Weights of a small transformer language model: 1246M tokens.
MLP neurons of a small language model. Each row is named by its layer, matrix (gate and up: input weights) and neuron, and shows model dimensions 176-303. Each number is 128 + 24 x the weight over its row's rms, rounded and kept within 0 to 255. Numbers have three digits each. A neuron's up and down rows have the sign that makes its largest values positive.
After each neuron's rows, "fires after" lists the tokens most often just before its 100 highest values on Wikipedia text that the model never trained on.

L3.gate561:166166129164144149115117125111104109097114128128148138109107102157124096080117115101144153174135133148118109098140158138112141138160126132145154104107133083078120143147133082113140127130126102120184137108125155166097145164137098163121159121133112172159135147128100144111113118112121125091172136138123156132144152067140143111144147114121157136119092139122119150115147099162132126083115
L3.up561:136144121129133099179139134142097138177149139127134139124162120085119152099123106135146132120134054133151146147130151159160123152111167145150129171135098136144104106184146164115134107147147147110121117160134145112106143107127122131153151140150149155175125111141070176152130153127134134142137130107158150106167141120104157136124113168144168122089152163142114135126140155132122109140109
fires after: ".", " m", "6", "2", "4", "3"

L3.gate865:136118122090116139110136135117140133156161121129155183110148110155139118101127126109122116113159146127163133134129155131152127100086100147134112078130140068106113145156170149101063143114111176093153184139147109162080121117152149135117140130138149091147137104111156093149076091092118119105129169116129145120114135113124115099124128105125145111138147167115119110148154084134077113151103
L3.up865:167096132114124151142164127117111134118099154127141144120155140138125075134162115109098135145104116124123163113155124167159176131150139128133126066131138127137126129150099122107104156107112168084145136151126133123116148097143127126078150158097133139146106098134117137134124084146135139112098109078115163116098118092132161095179081104172113114138136155101168088193127107105141134157099
fires after: "0", "9", " K", " P", " World"

L3.gate305:110118159093185067113072099103161123115152162108138128124138090111135126138157138157157126137103115132138083094081140116121140134107140115116128128090109157157067085140120120151083150159150131144121118111126137098139152150148166126162135128107169120143146103119155151149109087178156118100125141142105117156102134107133091113132103129121123149131150153178117102108142112116135070107157
L3.up305:132131135113128123091108179163134124076114144112134139156153113093131110153151132191142125125118131107099117097133158111125125148165172127119164125128151142166136113154094174134153123126137174116107128105141128160135134116125117093083130147122119127084100083145131142102109134125151129048147145147146077146117121157124175145108116125130144084132124141112095130109120111105142129158111
fires after: "^{", "-", "b", "ib", "d"

L3.gate1265:128122111145155110089104094165136094113162113139122114099159142102128097119086123115164102144093112126143148129110175123151148125117143139151124107111160183129116117122105183123117137136171117156121120147132149133120114078105118108136125123109159150120143134170133131145123120097123133116110159127133227131139098117087111156164121153126112126136189134115102113144159121138137078158151
L3.up1265:158126107127167173152121132129118138110121143148128113130187157134113118142127126177137124141118096102061119098109154150121136137115118153120107149136124095139106097128128144195070125112096141139167123136116154120105120082140168153151149100116133148117130122127112097110116095118120104146118120105164145162156152157117132136118162122106102147154144161186140113094141136096152146111130
fires after: " and", " L", " be", " R", " G", "R"

L3.gate161:111138155145163143105137131136132101108132147144118175114118155153118116141133168130109095152128149134120148136132128166166106149125108127190107143159112095120110151131177147100103134138152172152103082105133107142138122152149105150120124176121148082108167117093099168119130136101104112097110111143137143175123163131109115145122140159174130086110126081176099136090120115149112121143119
L3.up161:141141157148127137157115131140146128117113150147131134148130128112131154171089108110075159138140149149111164173089134166155117119081131109090154153119068124116131107131186094144146162167097087161152160105117108120127105132200161094068166097128087088142104109172121129133112163145126112105128133147105161123144194112139083145102136132093121149116108124113104156099107119147165146143053
fires after: "0", "1", " (", "3", "6", "2"

L2.gate208:105135120115098140138102127128109121128144114086128172122147151136170163150137160118097125129138133140113146135074110168153144098158111160129156141106142122110152117176138137100098102085098112164167153145133131099129102101139164112157169114108127144114107154088124073136144133103128112127103134146138142134170173151100105138153106182107132067163152130176122099149127150119155137150136
L2.up208:151150148122148147172113132099107107128130174102130151128118102140099139075126106167124113170094134119098121132143133113174098147135110139060119111102103158101148135146095133119122161115097130146140154150148119132165087078113144119123141107110118078138129169161095093152141106137175130113120137085119096149082161179163136114152125136094141104141141077129160151146150138066128131143069
fires after: "9", "8"

L3.gate619:148122126134112130142086098112111113129138120093179164134150063165130117089127111120104103128113146124117121138113173138090139162136116117117128109125075130129120114128129164135147158112145110094119122142104154124127080162147126145095129155108118177097121151128149108150093079086146136133154121127107111121096125108144121108121143106116163121062118085110146130108123105113092129142122
L3.up619:153112149122102060141086119095106109109148110144116153107127115141158117105130135139091142126091155132151151128165116141108080152149062133115081149113114134095098127138138136132076154122164157115131083174134084101183140134127133155126120155111121132149163116116121116107129156120121146165086152163109124102089107118141168119103142125087117170125103061133159117168141115149103136111122
fires after: " |", ".", " Is", " f", " in"

L3.gate648:103078161116124154120125110151108138094140134097145111169127112106163126144156159135110130166096128119128101114100124145119124111103129096091192110145087127152088144131118085146086129190177148114139071143119145122144143152133106125138095071137119139127154123146142168092079131144135157152146085131097090139145140112142115141078137156140135095154106160120164131128138099130111167176109
L3.up648:127158136140105103104136130121150140099138086154159115129113132130153114071150136102151167183138133100115137130091107139119138104140117134116119086099137144120078151156156042151142109124210093137132148102084161086183103146093105120113105107122135129117098159179125151141116088170162139150124156134123102133152121143114111149144118155131120105125120139107178138124104110102118131115113
fires after: " b", "B", " K", " B", "b", " F"

L2.gate479:178125154160136116081155129111095134086129095141111133145119133165144108135123111155144081110134131117118143081134118084118119133157134141108144122124140096118069090090155139134075137083116155150109149128105118115114130121122113117143103168167094172133136101059131157163141128115130143131159129116119178082138177119132137122093114127103120111132133118157163129119087136120142149101107
L2.up479:152144141083105161171150120136143105119082159095145115147130168113126119158146135134164131107130119098151136134076109095162122109147152142134197146108158095174130113115117135143127135144123172115077165105134119150123166125105135133106132138160101110126131123086124151113146136102156138148163104136112170111148139123161088133102115131080132144160138114143133145086129153146125113125103
fires after: ":", " film", " was"

L3.gate965:096113110150132132117097138133126168126124130148083115154147153097123172145120137113100133130168120139106163126101144118141095157152130066156168122097180181147110106083138146158120133137125126093098106130167141151157140122112098119138160083123114130134161122107123105145117161154132155161116128146111166127129087120100106138153125131141152124079132150091087126149147102129126155105158
L3.up965:125112116138129124095125130111087166121130109150128150125108116139141133122096146125138132106147123106129130091093104157090160142127171142123121091145131127136108170123151127143166090151136160157111122110108156106099136112157123112084130102118087134139113117112151195128117116126099143150105131158116104082097157168149132148139149105125134129099152133130064105132121159127167095135139
fires after: "B", " B", " F", " f", " b", " inter"

L2.gate449:121136141136120113082141129104157138104132150135111130102112100141158168142092141108127109121152117081109157120103128152139121097145137111122141132122148132144119187084161089164116126112123119121098152110102103132175194151122135140108134127116173123125138069123075130126143129129118123183121123138153132108141125104120115155132140150142121111093102139098118110133165131141177133144109
L2.up449:149124137132122147152123146119144132109164129142144102079139100146140121123100104143112144101124102126110092149117165101146147113143170090126156106115154085160139144071126145138126094091127118075140111164147091131165156155098160130106134092089106101105139108081147088127130162129119125122149095073126082092109142109127160131095130137135129083122087114139142156178106152143164138122128
fires after: " |", " the", " ", " B"

L2.gate840:118129159134162100110160098118143165112103115098133158109125122079134141159153117157136099127132138116102163091116111140080115133156105102121173123111123149143086134129174100126164100128123130146177112161107104138126149121110159144128144127164136172102135135124132165119113138135176123135095099138119148101126114164118102154135132144100147127128099124140100132148103081162132176094145
L2.up840:157145121123102107160112135120164121107151150104118149160149122070114150134144180131139128140158102135118113110126116079125073109111085159167112099156133088092135116116170145106105111122099157105108122096127106137116125092147150128115113155119134124121119110154118098122130151138141125083133126133121132212134153143132143126101116095135133133146109183112146140145182114124121127101134
fires after: " ", " |", "–", "2"

L2.gate514:109118116136150108102146160078148139195122119126105125119073170160167150117113156140112089108143116143129140119159133145059141131150134122170085129134118188093128092090142129160095149107093130103139103111112150158170101101104135114139087137147116051130136077159122145115113144103145093133129104096110134135124121098126137120107160104096127125110137089140112133129085086119153146159118
L2.up514:132081143130147084160127131154106113147115123126102132146113117115124121079093166134144162102147125155151171088161120124102116134144112127135117107142148151116126133153120103139105190151141107154124109094156110155133091106105123121160114114147130111097098114155164084139114122134109126116095081127125171167096111117156119137154144121098174114130149156094149110111125153156169090135133
fires after: " ", " High", " Yellow"

L3.gate896:111142139131129092163126177146085155155145107147121134156164137093093108097127130073094128167154122103101119084156181154124123144137108084124127119132165105159117108134114172134121083122140165138104107157138186132094123131108120109121099126099140103163140096136098119132163161123132123094090145135142141097108164091163129140153157127133115108127145155134137138141119116117143091143093
L3.up896:171106184115141092119103104154117121145115121143129117153116126092118148136135177168121115158172092136125090106131125144147132108159117148108189076142115145116110099086125095154139127113125173150171101135131126134140118132089135113104105093148102141087174152143153117121125104081149119111118093124125100119146094147103154141134141132142134128095128144144155117134159109139119151136089
fires after: " m", "of", " f", "f", " F", "-P"

L2.gate340:135111125138107113091148094105137171136098130103119112109131147130144117121128127152134090141107147134128112159138141088142133115123148107162123145121163153123122170108085107079141111138158144164162145129130132134093181188138147152166149113108119137148117149105128090132112161092117165120118088124119113132100134113128143100137082154117177132162131135114134092144121133102129165135120
L2.up340:133090086134130081120122116153161119157140167134129130176130152108157099140122128127141077141128099134124126142132124177140125112100146149134122115106150135123116164149122111165130132144163123143129119124103072129143166155135104139117171108151111110167145135121170147137182099133129163082148125124079200082118139165127136105090125123144128109124126138180134126117122109170112150154094
fires after: " ", ",", " \""

L3.gate1341:131140163164136100091114099106117096136136113083143109118112116104154108171108160095102108113132119103087109120160142142163116140118159156133128113113076108091157121089087163119119134108161153131154160135120157126093165099131141132125153147142106127108129141148127157094133133125104111114135094117086096080193110133114102148082096105136128128126109110095113159093122123140157134118148
L3.up1341:135133141089111150148118155156143111150095131100110132115158212140110112142092097099117125120092136130149119116152122091118122140101150164113076122114117107118121170080111164150192143154142086154184091153116092145131115092109174153156146138134144129126170119079141165149140149069123081144127097117156142126093108167147147110110154125113118150109131167125088159135144147131135122097117
fires after: " (", "|", " St", " st"

L3.gate423:154088130136177103128105135128160154154129132118123122158136104150115096098120135104127131149163138115110120107124118160173132090126134165180187148123133108101126113123093116136063145138123160168124146085119128125125119124116165094138121139125124122103122120121103078151132129146101152161148156124108124125113118131127095146162119116080123110121144135142099151142098127163155194119144
L3.up423:100103107082134122115109117117136146172147105140186143131137124110071087130124164136134127119147169131119129150078096151175130093097126118110123136087148163117121147129115115206099098159129130153116137136103126098108146138114130124110126131121100149151108148142136168103151092154145092138122098122123151094134119126179074128145130086109100120119108103126110111100122083122134074113147
fires after: "1", " "

L3.gate1086:145146105134127131096098137105099111127154158132142158114145173151104137196136066116112124125110130134138181099107135137105156134102102105108122146098157111132132098118156120108174152145101112099177097136119123156147153113127125125124120095127121101124130171096112122126151098136100143113074131137154088123144098107138140121144162154075098133146123149142139109126079114116082108145149
L3.up1086:118196130186142135118146130071152166156103184162126130150117138112163128123096144112115130123152106107141112091144094140111206139138154162120127139145086144150123110154104108130116140108092159126138103116139088117148154122123115149113163128137113142151147108149131114161121140116117156118138155144150072144168135158137130170082188112135144170086103107145117107088118129154072135123111
fires after: "6", "4", "0", "5", "1", "9"

L3.gate184:122116159123119143100108167128117129112105170082115145125132140107165139147113124149134151079161119104121122217127114100140151100151092185153129134163102133092109134147114127168108142126191105127102157145122108115093113123139126178156111119163140160131181103107120170130137136101140146128177103158130078124167160161123163136088130147120087182103129100170080153121125110115182117172158
L3.up184:183136121131090132159058152107143145139125158165130146137133153149124099093125124136125131151123109100098112117094121112096126134135129156120094137108160118148122142110107074140132125141154166149136140107152146143147117139136152107160151135119077101177116127097139155130172149130109108142170128109105166124116156115117112094101155125130141128102150067173121128149118116129136092131187
fires after: ":"

L3.gate207:171163127112127139102124145120124145121071161173156123143157152137129097133154123091159104110185138123137120090129119110127134166133132085121158121171097127135145116109184165126125134137129174118161147121085065106138101132102123167096122137112129130147111111102124154107159126152130120110074116125097093124123096111109101156144127165133137154168109130119155168123185114129146123164188
L3.up207:119111141114094118144125122101130095171128165171154136132150126112145140119138112124140141106144155178118094124164145111127122136127122099149131140128138136148150108161191208147086149149131118112146067136119118108074123119131103157114119094138172160125137135053109125120179174140157140114131174177087106114105163147092080130143120127090151141150115131093111130161138118146127118142101
fires after: ".", " |"

L3.gate803:113142112141147127116097102138100068123122155136136140150158126101126144130133087125124154118117122128137134127096136130140171128118083121137092105140128124137084102131131159098132097107105103117089118164136128151137141114134151156143113121153129125112102139140121141138093113115110107121140139089139164101108151086117148108091136134153116133139121104190070098094133125137161105111113
L3.up803:121150127165138149122144128072125120128109137114123147163162142109089126126117134101130105151103112134123138102107200141113117132115140120091112146126157168115120140134123102125091126141084102105130134136141168124136134098162137115165109160139142151134100133160113093159174129134129121126147133122155121164138116100116146114106154123117110142114132191135125140113180071145118112158095
fires after: " R", " C", " L", " P", " Kr", " S"

L2.gate60:105101122101085104167113100107156121124120125140164135151124115126102151088165175122095138119128119113145128084143101091085146137139116138159110131110142100107153112140131166162127148110146132121097138171129144100119174126114096145184149126133119130136145091072139106133144103163125143111108146068162103159148143118131120135094148094148100153139117100133158134167098131106131130138084
L2.up60:155156131106175105175128169149121147141107134158152126130139113163154177187113144149107118088076150127132103143124148132164135083115097115139121162116131114154104145148095108106106136169116161120092124131096137147123164120132091129112114133110130126098086120124130098127130147110120139148150113103116157161141100123136194129146107112092081126140129123102144154092130129120137167183161
fires after: "\n", ")\n"

L3.gate884:156094144130133117141143125134151119153093101140107074140166143126142137088119136128114180151120173070128112118171127105120143100141107172141167131142133176118132114113117121142151103103179143132147171143155153167145135138091135106135163142161177117134094143169136150110120148131140159115093105141155172144163129140145151136096155153104113115132098087165098136158123119140104138129100
L3.up884:116105171113128140125153074181129103134137141118102139160122120135113179141128123075135115085058118129115114100135124072102132077077115184139127071164089107090151143155122139116138058124155142157118123113105113121159109126104124126094111107144186158112122129107129137149134174135158100144132091114074089079111106118175144100081135094126120096063140112109141113082091109141105152150123
fires after: "\n", "|"

L3.gate1035:122116141126134123111105128094094078134108136171104121105102098109117119098108079104129125128123123116129107087159105178135077118133122127128116119184081113115078143105181127136095098123119122127164132124112129116124119141089126136121131095105115113123098093159156143128105157129140125124154115128124150152097119118136124126171094086134133141113175126126141138145137158149159118143091
L3.up1035:081106132100084094157133079101080144138135123116133124141127136121142146105097146116136121147136115110126127095120110124133131150120099137118147130098097087130079149101160141137133136146124113101120149150116141138123127154126121127106166096118131114075140119108193137127093142148146151117138100164133153134105143150093116124138113088113129116106146073133070100141121153147164142134088
fires after: " |", " in"

L3.gate1071:141131120084116134076093144131150115148141106134141171146134118136142127131103118080137141095137101160135104112120126132142140066142124162116115079138151120101120116123132108112143125153101120141114146107125136122136116146116095094123166117108156142147131145132136159149112153122155128121097147135130144113136122100060122169106111146094054128117126122080131108133134128152119129088145
L3.up1071:106183129113129172110117134149124103145152128131122119158140151090144106139136141143122154129101115124116111097157135144136151153131111157127140145135133178120133118144103122152170112161112130157113122113141078150110088124109115126136122149141086110097132136118100137104107100153108140116158157128110071141122122105161118135103121134146118139118126177120143125172070131118151125123160
fires after: "8", "3", "1", "7", "4"

L3.gate646:174137091127119117129134123148106107105123143080116097139113148126092191128146101127107173128102145142162134114145121121135112128154092124169088122135126123141107107161126144132138084086166116122136132133135167104108116134119132125134126136167162164109089101098106094115082106153124099194136141139144115156130078180170122101158120116094148105126119093097134148118111148160127139141115
L3.up646:115158108112124111136114119149093112127117169130123132120111163131113154117134129078087142136094106125158111137098104161086098122120140102148105109115120099118158139144140128095139113171158128139135115140155132128128108118117138100153096139145108159116068159181129165117141093120105105085080081116150111133135161138161124052099151121159112163160141148096155119101113102135119111098140
fires after: " the", " |\n", " The"

L3.gate154:149131089113127151128159139116092124091173108118136153142151125125097075096134164126170130097141141122131134136104110163146133129134104146157116148097180129116149133137137178140098148143123136135238112101116149170149148152130091119099158125078088123126127139121129134126115123089140132146133143135134137103128131116110135124139107118124149116158151106105093094102117142136099061107149
L3.up154:155159080164122123121134101135146118144123134088132171161153131099126135098132148100125126106164162176091159088115144137146142149089135149104117083086135144102135116170136120128143127096124114070143130104133092129112131147130106185127129057107138112092116125149106125135128103129133115082118172145124154129151089086122162145126127117133126151162134109161099125112105106095081145108100
fires after: "9", "8", "6", "7", "4", "2"

L2.gate551:095148132091114064185124146130118147109140099096157130133111098137130125130137122158073139128086088142093167100118143118134126085142115065115124131101118147143146155124153125113103135166128099143111140131127113133113149155110133138128127095133127155129107121129146108101149123172103112103115103088105154090111124148134153105120113075095111143119112100105156096163113110140130162155138
L2.up551:168145129126149123184123146110102117157116129112157150123148131114108111126135123134112121113074120119131152152150150105133091124125128121114161122112087105094131106134167136115131135095089153124110105060173157087131073159133097124168121130123096147136136135177131134139112149142101138129080159090130096147099089104111128089063136101172137166148100140143122135123106104154144124085139
fires after: " ", "1", " |", "3", "loan"

L3.gate1097:125138126142137116115097147110115090141123139140113149090131117129120177129177095126169110129117120166096113082115126131118154129157123144135092130125133087107163158126101130107119120153092106126166138168088145147121105122125122148109109083135161125144063109115187144152147169143116095163118158132143095193137123110112155111125150137113139108109123128150114064136151156136124121142136
L3.up1097:177129118112121117134166122134098148134120136135156107176149123118130149120129165124093114153146167172155151130170132120092113145114173132142133099132135135132142088124086120121110136155139125127102115156179149173151089148081080135126163122121068106107139103125162120085083143133124098166099143119159166075125153149118163118175096104146157134133143109136101131148119117106136140126176
fires after: "==", "-", "===", " and"

L2.gate802:131093085153115107104114162151086128134108164109146146158151079171102092111103130121110123149120080083138158179118108093156117114094130155163136107125179147113149144128116093126113125143159074149126137136138097110144173094146144160102142169133128126146139124119127165109119138128093127150153133106123168122163100145087174104153173128082105114124123113133129131084128123127156112124133
L2.up802:177097120109094102117079123167102142168099163082109138169110120103099114130165135098107114149080144146137124132120157144141130145150133144141098126144140152162136112100111133134122128166146111094113176171144112165113128144140153110133138129100150104126148144109121137105154107111120130069137074129092118148186138138136170079147148123138151105123115143124098098118100124164113132106108
fires after: " ", " (", "."

L3.gate1299:088127143114181110138073169171129106109136146133106083141093118154137147154099116114138182113097095141129134161154107085104119108118132108107164108140110158148137118115150130145083092136152141106114086151142104078161129179128135129154104130147148164131124115135104192090160112123149112140105136159180133106077173145120153143140112144164147139145095149135125152082135062130142149132147
L3.up1299:153152144120165156114149120142169149102135124119142109134099098138116071148146104136120176123161078148132136147133057118193143116139121146139128111134149111160132131131141135111139159121136102114144126144169124125138150112157116140151134127124133116168129122155124175091118163115113139126117127134135153134072122126130117154099137173099145126155110167199113131126116193130112179094099
fires after: "0", "1", "2", "4", "3"

L3.gate899:124120104054147155132121156154123099129148155144141186116132093124104137120135123147120133160151134114181109115103086127137145102127122144117088162156178150124097162110113075163127142085132154101080152158136089147121176140149117152144142133069130126140089107134102168117130088161106122085150158143154153114161131134117149130160118170108135155080102102107142138110128113126169144174124
L3.up899:120118196115164113132148119110137086165114150161198113122086187134126114159135124117119125150110109149112163110089113105127105134144133128136126124115113117128133135127130120136095108081146139093139093161145149176116140078106128122103092111132113141161120168142102152117162117107074113151107114130149145145120083092085124101147155113105167121154155157119142124097097146133114094143127
fires after: "1", " −", " +", "2"

L3.gate723:164140162180185138122129137091129117111139118126105142140151122155189126123138125101121143143160158130093117132146094123164120091121118148142133100130137147087110156187134123123133113130103166153138165137132093109135118125130129130137152139100093135151105124152129137118111128122126139113134135181098158129140150123098163135119150139126141144146144116154119134093123131176103126124135
L3.up723:125140120125134137154102167105106108118105127120084137132101146111141104140143124123146136127194136142126092149111100121120189127128167174127156101120106151102123143137142170147164106138157125135161131104090096134169134154092114129136142125097097134102108095121107123132144186136091108086117120081098150134094164116148129100131111127120160124096060112162126141091084109136120181140116
fires after: ".", " col", " c", ":"

L3.gate169:129125145145113123132113148127128125108100134124134130155102121141090155162153103157060144110156145135146152105114181150123110136063084160107147136115123103101145135138130136096123125091144118109122144104104137113104118139151109120101128131149129121139139134152133148151082170078151129112128101143157149121152104082151085181111124081180129122098144101159102130116131102138145125115121
L3.up169:126149138090114160137178143114139143135145113116134152137143116155113104117118081137127081129114155172155125143126159158129114135179129127144121113143084107121123121125127091091137125136142127115128145088133096098072134137152135156144124146157167157112137101157143096126129120152135082109177125165132116122138131121144111120141115142098142105123119127115124148182086135123182129153099
fires after: "1", "0", "2", "3", "8", " Sa"

L3.gate1050:117132140138124129152118125099106148114144165102136112120115116105159147118137071137162186146138142134110120111121147151127144145150129153166078140112088094118080111154160098119178144140143113106115146144129118155117104129153118112146138131107116105137135181141103124146161117072124064101109135087141121178148130120151111102170129112069153142143115135101158121130139124150120118158140
L3.up1050:118114148133095108133130169135130104154161076120144145113143116153123186127129153146151186153120098088139145148130122124120125110047135103140138131122126135064096113163118139131139144118123130128072109102132136102134099142113161114180134116144133169097126169146108160135173085124102142110118162118159126138146116117105124127125144088161130121096099145074162115144155132119160142089103
fires after: "1", "0", "2", "9", "8", "7"

L2.gate277:135146123090119138145151165110129141083141152120110160137139104110164137144132150106128102178127147148154116159089129130155163161101150101137102101100146133113144127132134117146095101149162121120125145142097104125160120096109106103166125150142141112124117119152130122159171135154135113131092150120124130108102134134167104092166134164090120115146106122102157134166143135119143130192096
L2.up277:116179141139120122102079093150094144112103165056146182166165166156130112144125115135076125182159116121141149150130092150149129126097174098154107109138119155116142083113126133095088150152094107131140130130099130126159121135116109112156126151143130129106148141133107160156152123126121117131123183085131146156144097126165139121114124119121144118120095119119137135173130120129146121177072
fires after: "1", "2", " GP", " ", " =\n\n"

L3.gate409:122089132123118114151151112131138135140152125130142139130108145098115113113128110077127158092197152157093151160109124119097157146137101110131164096083093080145126067150089149098140138122154129115098117124139145181189117140130100138129152134131109161162110118171094109160131137132127118120118123135124094111120125097094129125135131139129146107147155122152120154143143154115090124154117
L3.up409:147123138141103133151180114075162138140110145132147117055091144079163126115127175102141172097145133174087100120065096151156151160125104126140175119113139081100204109143129113160135126128194151170132128132121158121137105162144135161086078125121117155124139073149116146133137084131125093138152108126149104135135167083108131087152161106135150144128101091125125109155118090133145132151075
fires after: "9", "2", "1", "8", "0"

L3.gate1192:092128154122144132180110105156146133108170165102140099123156105144089125141105109138100149097141144112115131155101087136118140113153150083102158140119119147125150072105166087125107145155140147096088098134149099131112136077137135143158147167135137142146121106110128134121122168153152097119126175145148124093131147124126095104119078131107131168151145081141138148105121137125136164101080
L3.up1192:118102173131086124169087083156106128135147143135109123123119125123096139106131118156108117067121187161094123135140115131118094095184140119104159075174135127142144100165152105090109125184114171151082115110131097115129118145144113150147141131177113133083138132149148107134123105106113141133149118097154146114121112116072126149157122108070130183129159152130100162101146119129155139143131
fires after: "–", "-", ")\n", "\n", "2", "1"

L2.gate40:186149153137115120142120126094098186171107164157111129131101122126129136124130171111067140162148108136139113134126116162157111116171103117134133094122114103108112108125071150127127115152092123125107148133117091098134138111153095138116141162145125110111154160088174133096140113128162127143107157109118134133076150147130069153166139124136130149106104139102108130119080125115117095077123
L2.up40:142110125101130153135086120086100150142103165115109140148132127161117137142142124099128153105130106142154122140121172171137105122180081141127141111105146124117134138132130114139132119092126101110158152119177114080149100145129127132130139140092087116120107136172156130128150061117136116160096160089150144100060121165137102180161175112174148131176118145101102129132124078090185105120148
fires after: " |\n", " moved", "ho"

L3.gate226:152076128179146118110161086163110085132092140160094190080145134136144145143125128130137145132087077141147142121125124139067162104106115119169117142153158118113105128120136149139115101134126087168158119126116125158153159138132141131118142137144113156106177124156142152160158132144119143165172142136095171103099147178113161137124092094133117131102114091127164119141131136123075128147098
L3.up226:127131134139125118142119113094123144147102142112124105158158154093092125118132057194118143112131168122109132103141098063111137156092143134157111144089106120179115114127137170127127139138121143146179095165118155123100101131134111126140123146106110110100108098164156145161141121134161126101141144109154110090152110147130128141089097140123148154182152113144123086149106168101133138168161
fires after: "5", "3", "4", "2", "6", "1"

L2.gate653:090122130122140149102098122129134158095112155135133128115129141120127147163116118153105134117085123148100102081097110142106102169126164131129103122140144112150143103108143122171128146162143138123132128139142191144102123131103107122128100094105117163156146136114169096167170135144164080137133152098160104127132118179170106131141116180126096082127120155108130131106141084143155118161132
L2.up653:112115149137169136128094111112135156099120111113123133091089096142131153113107125161101133083096130157130124158172126112107113131087140157129088089083136125113105085124160122166126096107122139105122143118133161143128123113155127115157130144089147160143121134122115101150163123124141171138123185117134109096080140140154141154140132159113087113152140163109114127136105129099155143130122
fires after: " the", " The", " her"

L3.gate371:125130128143149100149142144154131118121127118116157113149116114134146103147113085077144144143132113137142167105119128137157142102173129123176108114140113134102121121123127130140177121122141136128075118121097135104161088113091163164130110112197134138124083127089128129154127111102138104096125164074113077157127143132118140132139125130128095110127116146156121163148170095152148112121191
L3.up371:146128104122133091114113132110199078041117111108155117125134148120155131114183103158095137148138144119119109152112166131121135101112170128083127085139098109098100135130095108152128119169119104110092098131135115099168105156150158144130123187136148101085140089104130116123154113111127169111070147137125126118158072103122103148149132108144135080157119115162076099143128139110140141165141
fires after: " V", "V", " R", "M", " P"

L3.gate162:082127140134136100151130125151135066163070111106144137092090081142123129145142135098118138124132119099153138117096147106110117162108104145124139116120105106085153115088154099141123142110146134089125105147115104127106157136143104141123124145125132127134148113158144117120105176145123106141137105110150096123146120087116086108107108129127137145130090133115110131143144100147169081097127
L3.up162:116107135160152131150146111136115146127135121160100137096114130104113168127104134096122092140087163142135110116100123136137127091101153155113149098124126156078091153138168086094130112159119113123163134125129158130138107131140127157105146189132156141116108115064157128118111128144122118170163122171152148119146101125153116107126120121138171147151098171124085127130120149127196142074081
fires after: "–", "-", "\n", " manager"

L3.gate570:134126183110137115144105123134197107123147149133096149119157149130147114076118096105195153098100122114089172081148146117162126111154100139107126095119174127129145117118134128145104119142091113145132123174123107122146127147110157122177131146117081145111118161152127144132168111123114167144122126136107118128132146176130131061113118117142137107092127173129143135132132140109142148104128
L3.up570:133115112113097136139151127123132097111156117111112136134124148156116122162173139135182084103108085128125122134135091129177122125161077099151100154123113149171115125116124119079106140086139136130079141119151165059116105145118130127159134162121091165150113131119150139115133090178105157114114134108115134143124124162116140144161125117159134161089133188110115139122150153144138160096123
fires after: "3", "2", "5", "4", "8"

L3.gate840:083127169128126130146124155133109139122111089082104128133138084178189124139102136101131098148146108118107192126137097165117108138077109107106156124066118141119114116113073133125063134137138154131167127117115135136164104110164148150120166127165143133111156116163109104156123100118145140107119103171095126133126166107169114110098148078114156125128196147128169110124186087130125130113156
L3.up840:127126130161137141144124094108110121085116137082161100127104125169116136105182105172157111135111141119086127157143118170169138121134134140131123119157122132126104086131110120125105107130131131203136141123117109148132136135108134157142118083173127101146116135173114144136136122135103142074165104097128122151101073142111110110115144149102100141133112146130162145115130157135166099107103
fires after: " ", "1", " I", " Erik"